{"d_model": 512, "head_dim": 64, "d_mlp": 2048, "vocab_size": 32062, "norm": "layernorm", "norm_place": "pre", "rope_fraction": 0.25, "qk_norm": false, "init_std_up": 0.02, "init_std_down": 0.0, "lr_mult_qkv": 0.7, "beta2": 0.99, "decay_fraction": 1.0, "final_lr_fraction": 0.1, "batch_tokens": 262144}
MLP neurons of a small language model. Each row is named by its layer, matrix (down: output weights) and neuron, and shows model dimensions 341-511. Each number is 500 + 40 x the weight over its row's rms, rounded and kept within 0 to 999. Numbers have three digits each.
A block is one neuron, or neurons of one layer that tend to fire together. Before each block is what it responds to, as a language model described it from the Wikipedia text at the highest values.

Responds to: Pre-verb adverbs and negation
L4.down110:467522501604508474493480433567524463478446413484539452538527505454527516544481460554552505524464522526439513516536649398517554500479495509488517515466498543479444597518505480520514514510461572488542513510536547509529502500490542562554493489500496461499592514451423491508441481481472448553558542491526524453517481535451518460575489437529544488471453507475538472550447467509478544449504499529518538490487494514477574485539510469473530477471551541459530482462477518454484459477584505533490558446431542465510470508495

Responds to: Before a year number
L4.down1877:467523488512524557402551479503503508468563502467473448544503517520515514456497493538454516484507455469513409509488529467562469478500489522509506489424504485593466538484492521577505467550484550597501434444472549544458483473551482559435558512436526445520512540529562510453455556448444432421509463470481490512456589462561541462579471521495560515491506487574511531503507478558530421506516487458496540505539464602510501437452504547518473529494561525493526572505509501501557483468498548475482533453506515518508511521500

Responds to: Name-internal subwords and date spaces
L5.down1022:502486511528484443503458473501515528507480528530490502543504464516527419457522514572425424515418491509487462465542489478438531472579517469465503470532516497548537565503525510554446470554453515524455491390537470468490456532486413506446493569560472520515521560507476563555519529481475468456562613520483477530487488551487506501457488537523508514511509425457529496552476481464531510474471456558548484526509423562443481634524527475498438427448473569493519497545476504486428478405508575530501478538517542531532504437487
L5.down1189:548534475498468443458467543516505546471485512533493507419461511472559523498501447483502427526481493556522430473512488485587508462643498541525480570439516500581580536423442493535589490523472507431500549552460496534498519503496549531515555461499529508511449515494464537522569499530428493549506513545550569514537463491485463438459502522474506567505522487455475533493555503394498532519493449522461440477531527481491565474567519427482412540461466532409512484548533526447507465474478473460531509407489515415469502517413
L5.down1446:442542496481482484446514527510506546541479578523476496528498450472512513529439565474519478483406534490556549505596546588548473491491563554481514493423507480469518470482442583567484461555419499486537468589455418484539470505487628428525483534538488516534468619506457512591474584447508441517482471512414527478546487474566545463532512461548500481440549502496464477590502468488513454526522482599518510552468499536461536591420519492479482473488539420451466507495533488476567509487537482494484533489467447483557456518524
L5.down1981:511544470514520468534541506486482471554499477540476491545506543492513412521500508450433454511459562560489539450532432459556509548458474476508497506526522556478446524533626448500461532525497532504511497461568442470549462519487484502465501543396527432508527493516519427521484504491463510460472516502470556487476475450541541462495448455491563499485483547527552427569478504517530491445536462534497524509511512546436480517490491531578540474513543485495468507495502486482507523567545522490431544519399509479409515480522

Responds to: Month names in dates
L10.down7:599547470542497525429487538461541486447458546491437511451595533528411503476486544441531495551487441559513477537513461518461486575604476493496490491523575486517579518443494469521546460495491464459541503468524498575497510522495544543509492511522562523508442542499482493554501488503469538561477497455484547416524519465542513441497514490489537490477521435485513455475444558487529530505587455511515485547494522442454446498514508495505542558549503484380596555515500481532515512481537473424537547506491455522469489528454
L10.down189:435442430471615493488504494390470495486495467535518562497506451541561485503541539437477473456474528519481474506464448536507515478466513549537532520500488491508429453478463454424524478550558477527472458506534476524508540430529441607568494551501514466525549539453552521549581438420479476511526528484541496495509471526445533501605564513483556483501495452581536505431532477489564446453486456513491463474503551528487473569519586539479505503479483471488482484506516571475492516500531432500466488389517483512452522390419
L10.down348:481535498418512409496494459532505441467477515497514466488533523464522530485549546503449486516509442464571504482500483482503471494466503459456500492523521478474416497423519569504439483573516547594503501485507480583554487437524503536548484550524510547480514544492483480525548489523462468441421508607535434452427473475496486513575412440497567536482528439503567559475523490593509497506469458554483469496545525504517560521509479525531492543439448514539500529477479459520552511555469580563468453430483463613497574551475
L10.down431:563452526456557472538547511443525458502507494526503495495498458528470545542494557555530455555551447583497437462541524518565555515606536448445562489504550492481468496515590461532451511506491534599513457482448534520457525487472505486499522488458507509490468459569568483489484448512525487487524474536533543528429482501523455487510521523506453383510497419581549454448435495503494527526513485377586523559512507439509473527497440538543527541530457479479552460505506469514476444555508542490573487503555493467546556495478
L10.down455:489542474545594560503553492538507457494485512530464463472487455522474477499473555478491509548537488521522514436489479548437423483475429496448587416409473568456535459554524443500520464481511436506456555463493517550442483509423556427463501512442551468424549535475469479461493510502525528517491494538536471443584496498477459520559540493493591499559596456490449457520546563499427546520524465485455499465417397406508487545518520586542510566513424597504515475481555486414450558506552479431446504464482514507525485493502
L10.down660:554473422460491521515445525496510500480514488585479504553552529515538546521455491532589425522518458508526455495530415498534451467499492496507450477516499457541442506493452561530575477558480514570486524518484470420539582491483534525517518442487536478472495537507464495524526443560462499540489497501489457561479442536444453467485426542492539457531483563491489584483536483427461448520470494526510521531498519493577583442509497482449480544518513435521495539518442517564470497492463485496558612455571483526458509476511
L10.down753:500524553539480531554542502538476518533495467516446489451590491520540515540493512506442514492492501521469532484581509436488383418486551528545468441494526522485531504518473451429597501455444480474490436460493489526452497479483531548419550470571573493470479462469505489459497535502507511515496447475499511528451541488554419457509516485488593527432526480517532493521506538488457543478511512506386470445527513517482498486487520475515519515518525543431555453509483550476571472488514499428478495471461517511480543453492
L10.down777:576485475457422463448533541467436510403513527501561419526539566493464498450480501489511464518504484503555474547435484574470523492523467501506473507511503455574502436481532430497473515459543491506462530551519501539423470518532416540470525486497570490599473498453461440464517493484443499493560528476541524508509472423473431485522458493496484546524488471475490479470447446530503461517481521474503491463549471534543502497611456471516463529469466441431447450471516514496533528466508483501571523535543499483459446496469
L10.down826:501500548585530514463575515519406490460523462552510445479439553465491509495536477467447502575449427472477547448537463495443408519495455527526455398461537421443501537500486491536564419502564477480465475481543457532454622467521515484414511530457575504482482433579497519515455563498510541549511551524471516482491501491471522493439494492480518509514480564480493517483506546553496540457522559452550486469476495524454487535445517496525546571470587552501512507569531552543510549501486516538465465488471458478479483519523
L10.down960:484476562514456528464495443545493484481494422539521555482567414558505490481538463435544495516568529500532557553514586499473483505576511492529522465543536442511522434441542543502501439590486455536512459543548528495443452470522453470578520444520506509478534498508541522491522514593460464445474442507606540532476538456513438547404513482442534527474518497505547518486495533471476554508435613445458446465576584519502454493505535554512525479536509489438444516537427500484477508476490545555479463539484532549520555496461
L10.down1198:468538513460530441476477500475473467508451509524479492504457494559505526443454477490498395502533477502540479498536495474550601482569547515517497536528491489486477535521510450461557451482478434465487481540554516497507581502522511540486503506478495438485548526527479524498529488514475495582546500463497534500536529449520528508556532504543537613562444548436454503492431479457502433474593457532560526571512531489591496497545493543463555521468525472476428484497471550588482510537551461462538504433575490478582444569523
L10.down1465:472630477484473500495515498521500480535411557555472449507504499478439482416479479500485539554516544501525562469507610468427452498519481521531500476446551526536540457467499521518463428451443500461500520597467450460521475486498505527509472558529442497530573511430492498431442508545538532577518561449549515507596563485484498432444497467559505578492509490520417478502443494540495475501562490462477470510471431473489523455417517545461523454523462482574500504498478478438487543515525478495550507528476546533519539583490
L10.down1505:539522519451490517487566491472529514430504507519513533433524468458449495621456575445495523573462456494473504548527499505572499541485470520430479457480460551573504482447467519452503571424579583510556438530494508533449478484482540543483475484566482528485463534531485452515473450474560415533446528550491458466449469503486474521560493502489514507560454490532502569460554499553511496507541433550458522426528537426434513525459463542475498474534494556504533485463502496485520466489532425427435432431561471405558498463512
L10.down1900:496462498481546492512460498511431520603532477526466494488511622450477517451531470540435533543512541485430508508528486472421536476513545523520503523486481503521494470497446473532512548493403464462524536486419469487478510578510459458470482474502492584499463462452512522489522490477411485489495557510487448556462493502501560501440507552438515508508479480499549557470455443402513502473603466448471496514429536491379535447523485434503516502526397471479465549483542471514551497512510536483528569484522533537536507483577
L10.down1943:505443439498519480515491545495503525414491531479554512476496507513463542615551486484482515471490476472527501551489487554493540469451448489495478459508553461536502567451508510494508494525417470537601504463479391492543603516582500560568485511464516490490475545538520451507430522432514518537507562509509530514543478486540485500463459509487539469548492483544520577409455529472471464536491491537485479513409488481530473547536528477479474484473557498444552497464503502549528521563478575513540507425511448554499515504542
L10.down2037:477530499496511504552433480493544529503452527498531439518537553452478485543494499487538476485508571459571520502545544501381572466475539491521533490529484456508418479485474462494480510550418513495472494487486442474479536443564596580592449554506489529507451508399481432470523488582530526559551493474496485511569544496463455496507506487514531543574482462559510467480478526500518435459475525452480498492412439543478487492604397532521528531426525513588506470442511494470476464534491480516480499510456445463520505400527

Responds to: Copula before a predicate
L10.down22:494530514555546525405520489535421478471428528543514468591517479444544573440442469461430480468528515506462412458543492567521501465467458480513520496461460505444543554498485430491508474499537501527547505498506453516419472521498519532547541496548522448551515510509415504537496511510536552506482506487495558497481513425488526473528516448520533495515436569499502563456539515563505466473457563552515509473436474462527522446533472544444577516504544486428620483482493602542442469443478515515514479432442519492499471522525
L10.down216:457523524480482517433458525540501464477470483482472477427593486564486435512531526474517538442520466496509494523502486541501491456528416509451528475489375452479550488479394479556575473488410473418467550504506489446446520479521465548503495522532479510447508515513500528517481491541609512598536515559482457547460442528538508499487534433552484577563514463529492469494490565545558467467447504500547522418475518462478463491494575469497471500492538499482464467565487442462546502470429527469530523436555477552507524476453
L10.down456:487548474528489470430475489554472470608536500508507488500446474522503552534520552579493507534562476542488519539523578424518428571494559542478463536520544536521463572493508468503515520527484510460535504531514456442487463450535512472519463497590494487513513492477439509544541540504568464447466500501556526512448507503501568445533530512485527530492431450533479549453566458474511474444554497593461407569525580587453536501502492520534482530540511472485502491375494528518488493560482495486501453634540535475601460535461
L10.down635:461454481473511456459454522501471579514461532455498543610509500540539483504541449594515446479449520465535584519480410526494465532522445461480536513504391519498520512572524435468489559467475566549475461463487539551511499506521500554426521438476438426473488523513453487475466516533483517546528452492421517492460537522493481421520501417481499460502402503563511461500438446479579474568516450489462541478531546686527541466497446480551443479434485470462441459518537546537507524504557516450505402573445511514510480527443
L10.down768:513535562542485511472564403517524492541525525492521542505550439530494522461527502518490472480507551403456509543513536516502435582515492475502528553501442457490517531488466530553560468547463482489468484541519535550499519515457441518571452455496445543458475495530483450503519493497488515495488557455488543506522471535457513504500552458504529476453520455425420467530570495490459531521530480470456478435490492501521495475516608487480614479503429470470523533480505563525438531512555454520447516594445523376529460513491
L10.down799:434474534519436493442435500526505475455478504444564534470541460502486514454515460559489541497482490510555564534437557517498555509516508587493506469463447479553428524505533490474431501541512521541537435437546517432483596571505493475523480490531617555465537458550494491483489512413436467536492501533524518490550512400468543575475465501452628459486502449516519483461507494553507516480541502500536502541484448528502519505487599509481508590497499528468456539492459447477494581558414566529479479406482498531546481478435
L10.down1215:497522467466487500499530562445526474468493544536461474464440464498503484514488516535472439546459547471527509474529500425464539541543524495437439448519449444540453468488536435562495547512548524444467480482529472458530437455503423499524479538505508567521537521453481501526565530512376523538516525452531504495542518489507515517499526496488430511544534488460522501569496431456491565614595575523513548544444482524525582438487424528490428530506520445465458527507465507493489482486490540400520509544432425436432499459503
L10.down1247:603432503536462512546503490501537443462457472483504512504508498504518522536554445547498533475486453514521678476498506479506528509441464501610491494506510561464475546585486454488427606501517488484479542451487540521485508547517514512511498448485473453464494484396500476457547536482532514530458538465534517477476548538504497467594493475535565492509441524547494543488435490585480456524501439593484531480517502562434474582470477476524573486564518483405486546463495484558538522499520569476552496554485491569504558530464
L10.down1377:527474523491464441539446507476459485524523464401429528553476489529513544426477454497443468473561509495551446515501491507451533453535531464536413536525545503465453522478479504490518501479423544616490512530492499528477455458449495462522532517445477506505536602546490508455543543489477528433478485496476476552500468463400480464505510513494490559568491516520586471470505508516505537508529501493489539474512498509470419434462468488550471499515541541456562438473431479524495484505435468517551563544544502511589594483511
L10.down1530:479583529556521471540437521513487443488526483572474498465523493504500477428525447523524507506530508504453571456543467549579484545513517493493452495551515482460477480565488449507509501531452499443423503501437586456542452498478501472444523488538488509500530564493532501470478581511551428496519523572382566484531509499464445475521474453521448534509520537460486472492446448546541564527499530531446456490521494518491567481525590500500601546555534500495522505543524551511526424499522481536542487604423524408527449473481
L10.down1595:525569477583512513493467483484526559515445528489520597452528575461453569480516553492465493506448525520454516453515531564463513562489469499432500427526559455465500497469496520458540484586520534476460479432494493531569529561475554526483548449491555534477484514512413540530486501491485497572510553491499525500497492452465437463532522478487654468532517474507507528514429469550500542476483531436561434533547444552424461484507518465482475521463555353517462478528409482513479492552512478488551583380483490527491454480553
L10.down1635:486447526571514480464471520452488531507465473533516480515550473450510446529454542503456430462471558518460426502517516517453447486534578465472520449498518601532519468436546482520487476493509451610482533468473467602538540449521531559529480559619512487505515491442435494456465566480456518429500523458492506546519574496464557430465504469514448487498512514545512467550462461541447430467529475551442550477511477528528572500526551562511533509519538517493446507531499469461515505448527483487522511382518570509520469484468
L10.down1738:477545541507476588502496457457487567556473515492458553554569436492469426500544532532488527570449524492578521522548583516555555547504578477493515475437581521432520526495457433496491549527519546541444463466402543437470564535459513543468543443472437528504500437554456491505553501498448541454527493486532501530438572495505508528444491494450518553523510497494441525508533493526484484505576485441471472493510461587513475416504469520510524530491489462454521535526552419548490475477483511486579480640469514499447475564504
L10.down1767:488443466539493494456483455467516462495511499583469402569499543487541576484482475518479479465547495498552464509509451487576506479520547524521514510521490554508517441479540514445490538525577536546540502464490481508537533486514525506460483512568542496513469421508458435455490532392464510432555554468446524485444434563504501440478474445530474510534465539505610399508510533498535493455470539538517477489451524530488576450557440427436488525491552527502478536441556468422510499556504500539567536527451524524497529453527
L10.down1896:519499518499481495475532438566466550502519477519450498534535488495526497486597503495480453458552499525532506481545475436487507556389443554599545609477475457567489510452510559489504565508563486541537434521514516558451470488466443490512461465573492437507539429514628546457447511499486569522528533462505500439477509450467527478484660478469489509467434488482463517486578597509426509546433540496469505497479467552444547505532529480499542492464459552567537559447508517484475529488506542484489533498429586519539499546457
L10.down2006:529503468500481439520483502472499434481474500488574462442499520493513460406498646493484437480509511466513602476448578478526438429519533424461501488498452566527505531444538489494468523454524471482503482506567528587522458492488483413465574546505510473469492504558524504463463430602477522500561533479428406480465516560503522437504484534519465509559524549449460543476484535575466453445538533516588432442479506525496473554487549581447490559503512541501470447508520510506539450560552460538542500573451562498455471494520

Responds to: Space before year
L10.down49:515487440467539469491463418484498518474494531505452538461481452446444522487487479453512428481423551481473375535457539576505560520464478520561500495503437475474594503448554536469428457527447509518546522528535469508452518507460439546445479513564535565536490558509555460490537470541501414512515428465526517537492458513461530530424525497394520527485525532471530535528557462451460539539533490507519499511510528480435500488514447481512503397509420509478553542561494460535448505508480512497495547434529553543520512468556
L10.down108:530467529483468501541434558569502565501503488522475543535515500445553446539504496450551451512432512517458605446558471480524496484510447573509480517473503542503460509534473500505424488499496430469489524474567510534467494496490360534489496487516481487467501523504513573492483469493564535513472501514516419512428496421449508550504544514553598478498539530465475541530543437523557464554450609500492461525504512564438507513544469448520489597494518440501461483494505483554436453606509484565534471471501502523576491488503
L10.down194:421452547538523503459430481444528533458445488499444411458485493526463568534454456484500466478462500531449445451535455522511571459599551439565478491528527476436457493452584480493433519530484526456559504501486487510434422514547541487449524516489484480567535493498430503497562482579563475482498463554505512526526481513523444503598566509495603489522468498460526506538526518487482544474515489538542459575448499431504476449463465498472469604520519505486516514521470479551504498484501536417522518442586435602483506497546
L10.down293:461458496539560449461488479553520497500457449518500473479493550492515478493493492501449534489492506520436579485548599449486447511550445521465402605460528568445496479548498543573517534479453526451544452517456443465504496505506473503508477518615540590471504513489495439472485477516486470554446512503529537538545558507461452539500479510583470447476535495430558478412443444615516475496538484462479438566507472560581524514551526524595531512515524491527480548444500520524442535531502525524464488539465526438548489498523
L10.down337:517517516399522505502497469462500509472449502471486556485554525496551521486558509492428482474484396487531446519504538569470503504504532465499433517462513482512505492457480451483434480455407435539484507516498494503548431421480497589478557500494518551526518521516525533527450524485530505550484519471526476483481490536558497501537496521478524452532422491494491517488554511505464517470542449454549516482521503482487565435460519528528460496502416442491459459494387470471482540542513453475496477481510431405559539518551
L10.down362:452463469549470555507561589494521587498470553470469478514507460521565585549522424446490539592437418520532505513510483515498487494514480464498484409509524537561478586504526493515546465486532489505536373474480510491528504519579496517516543447532449508527444462556528544549490501492500504407515577501477492493507479490502516505429500489490505487506475547543435505505496573452518490463536542475525475569536513580504537381468430523508526529490490483453493441474538476452427478462473557447458538570517428451496470505462
L10.down404:510535478469441463478393471490574463496524475496519539519542485524576529490445465508545529485552529461492600501455514501497578490424456477528508583512448559436506511451437505480472504508480510516499508506524460490552542574502476480473529534533497489490523469510547483479480454503487514456502470494474457521524512541501541487506538503552509491483489450495542467454526524536559473486497495484557484540496462615523526540483545435481492467486607492533526547462425472503406480490522511592525520542516533472489511452562
L10.down631:532486579509497472565535488476546607517451534460526534522529544506479435471484466470477412512475536493517527532518562542490596462539503551510450564422446484447583511510509511543445493506570529482476547442499417504532476511448447461477511530522504503472538479434477448429528551521488485540496531484536493532514519500433460505431532478486516474469529498496582458564502497526490518557472429466506579515510499514493492465541488432476528466509459496543470482447587398485485524517496516578469490421514519459550466516500
L10.down931:497553545538560560484498559486495581481507445452521602482498509458518530489490553470471546519507489476466409485478502510543494526530534512551470557461480490491415407498555504480442468556454549409495501465488480517499490530482480513512486491528498615439557586592488499514535466466521573466426480466506457504536480547493460519496442521487541490572435510486516485491505489482495495459541430465468528427510484564502458451521417468510598462511509458486467516497529466521412469484418454471512473486554483466465500476589
L10.down1003:514473529519451545507563418455518454409469508463465458511535508494525528498434538467511516556490599485492497546470468499616506477487500448466629435505419503487498477468522492492481467453577531486576443444463523533514477524451475580549545480528476475526526471477548530446560462454481511440519441498555456514499538479441503507587477493536457489549532432518508393532553551518483519460420524470479562467489534468470544573585470491537513482489511515486473578551495506468536448514515440495484555522451566542500481494473
L10.down1085:521477503503590483436468515506525542466515437480573514522489453443492521561455505438462469514471608523480509504522468509494521490514461513472503463424531461467584410552459456470455439477488540552498477394571476543446501530524523519494499475533495485534569591500455533493520467514439423580490543521526480429522511522464484523523531454575506470507511522556546567484441502519453467513489502525476457479407488382447514480536453498452530481427525501571547483519527541485509459516537396601515481467501544524532484558519
L10.down1098:548483477528431429498505517454552486509486532505536498517479480491474508515435472495487452447425496494520503549467420556457565522434485514418527501515550550440500575446436500506396473491457582561498500557526482526485451425488507483502464561515521492445531503487507468468583474488484515512491455572470505481473509557516534445473448566528486482546569509489567397516533635494512550491520476531482568440491415558470517469503462491451522475493543510532529515468534511510570502465493577457505522529393450461538450475486
L10.down1118:480473510528481554535449547461488495546469444445466577528464526527506483466498528545493577468439409520501470522559488483450503493503506533527449509480543585487544460466567483530498511506435492417504538490456478488527482517520515468474508483549467454554480481475460493477444530521535542563575423451516508506490541476481486465518473429483594526425478481537533521506538439557550512477568488485586446446469453545550539519497464528435507492459453480523502505472423551505578505524540511485528567391528525539489537554503
L10.down1309:589521504499481470542522417545512481573527575541496475488503555487558421443528547524517411470513397540504522549397421484526490605456520503423545467578516516517552495517436544412503534468452523473446465477498538541433492527521508479517528519473456474421451489517521449474489475494555463458491422570506550527435501435476533504532459481470480504500499534376419512535517500487407635512475504493508476565523494543452502523492561493545496530489522510573467491485496481473482532542553439546544470505455554436548539511469
L10.down1419:534496453533528529520519532443501455509443556542423498521493512465498506553474504465499491468438574545483458567501502464500469533507467425575525562541468549520489487494554502510502474543478604460489469544474499534563481418558539538480501510407474434577509512497485456506505504497481506456549515491494525505472511493464502506518465615461457502464480513540512538496488495499475543471575522542481460584447497530538535512484539564559520488507500593492521511522487448532480477523538509485515505544595491487509469438474
L10.down1444:518468502550489505513516487549538469473484501431494480485494493472467532540520507423454540528464436507493552517545559492511529442550460494501473524429549476489537506451544450515504497475464564552482476510435580531464536505563483597448460550523488527511514580477496516505471466520454483490519504458485506514479505422436520491473538510552535477518435463526503489525521522574539509530476576483485458522498459439543481409540447487509502548488498523424464502465495482528437465561536537503433486614467505537526439523556

Responds to: Month names and number parts
L4.down609:475482445532514619531529539480488499475495396513503476514465479542588521536442446538499611488498472472437495531562526448514565514490514457486488505477523458498506476496565528493593384494503503510497453431487538476474503492497526565536529530408536538503527485481563604498537532542476436469469529415423533529459457510521452478558518528495562556488442562455567438488528482535474478459547499478449445537500447508534479500521467545517504559570562502441489520471510501463533559503536483474465431511554474505515529478526

Responds to: Continuation after numeric prefix
L5.down436:430461562518486471465543462505439567468571563535472485548566508385534480456532476471436503493470538503504527494510464524453448527438532521486475506516477510525589512520485508482478521487545464503530499516545517522544478420490556484483486470531538544607467545463509423520416575459501548556531494492411569468465462537477544524507476483475481503486512512467463572525447527476539525439539499446439504549493505495509507440491506477509523450462507537503458613518494501555449472406545498500474491527500466543488454536498
L5.down828:536450463455507497494543454459535441473498475416526545467477511518538530463539484520553460502460489513458416505543474548504580385522532523481446506529586522495490467504478567410492543485477481512410498445523405489517536513542492494517468491471564469498473589500571462433477456484496503522483568503475556497510550580573535538491527471499525496447551478556570463509457466509502499488410475407562481571494479492539493553450542477493556502430480467525571496506501485443442421533489507495471542387547450498557461483521
L5.down1086:463519476510459494495505467484514464494534490528492441504461544486505404429578540513453450463481448441522496513450580554515500474497503485489620478509496534598517481548545503491541460483481501477475482496542540501442485536549473507559464464446550439564463479544456469533482485486497521522555431491493459570455516487490486445460488532501496423464412455531497485392480429512476498539459507532495533564563539563469534563529503508544428544474492484454513521507481425510454557542540512467507506438508514475544415552478
L5.down1232:573537419548489484522494492546451498496520420538496488530423461415581446428474499500460459493492514498465552463488528445532503489430553549492510507535506516474440521549535514549463508519525527479446482465474494512449439465455515519577549473494462579544567492417507461515533577430483529511521446548480509469474541485535457478560557469523450535558539518424549451532603494533588418517474578564496464512438465512475470505548539491465485482475417443466420518531478486536558389502536520510493437445493441580489475512514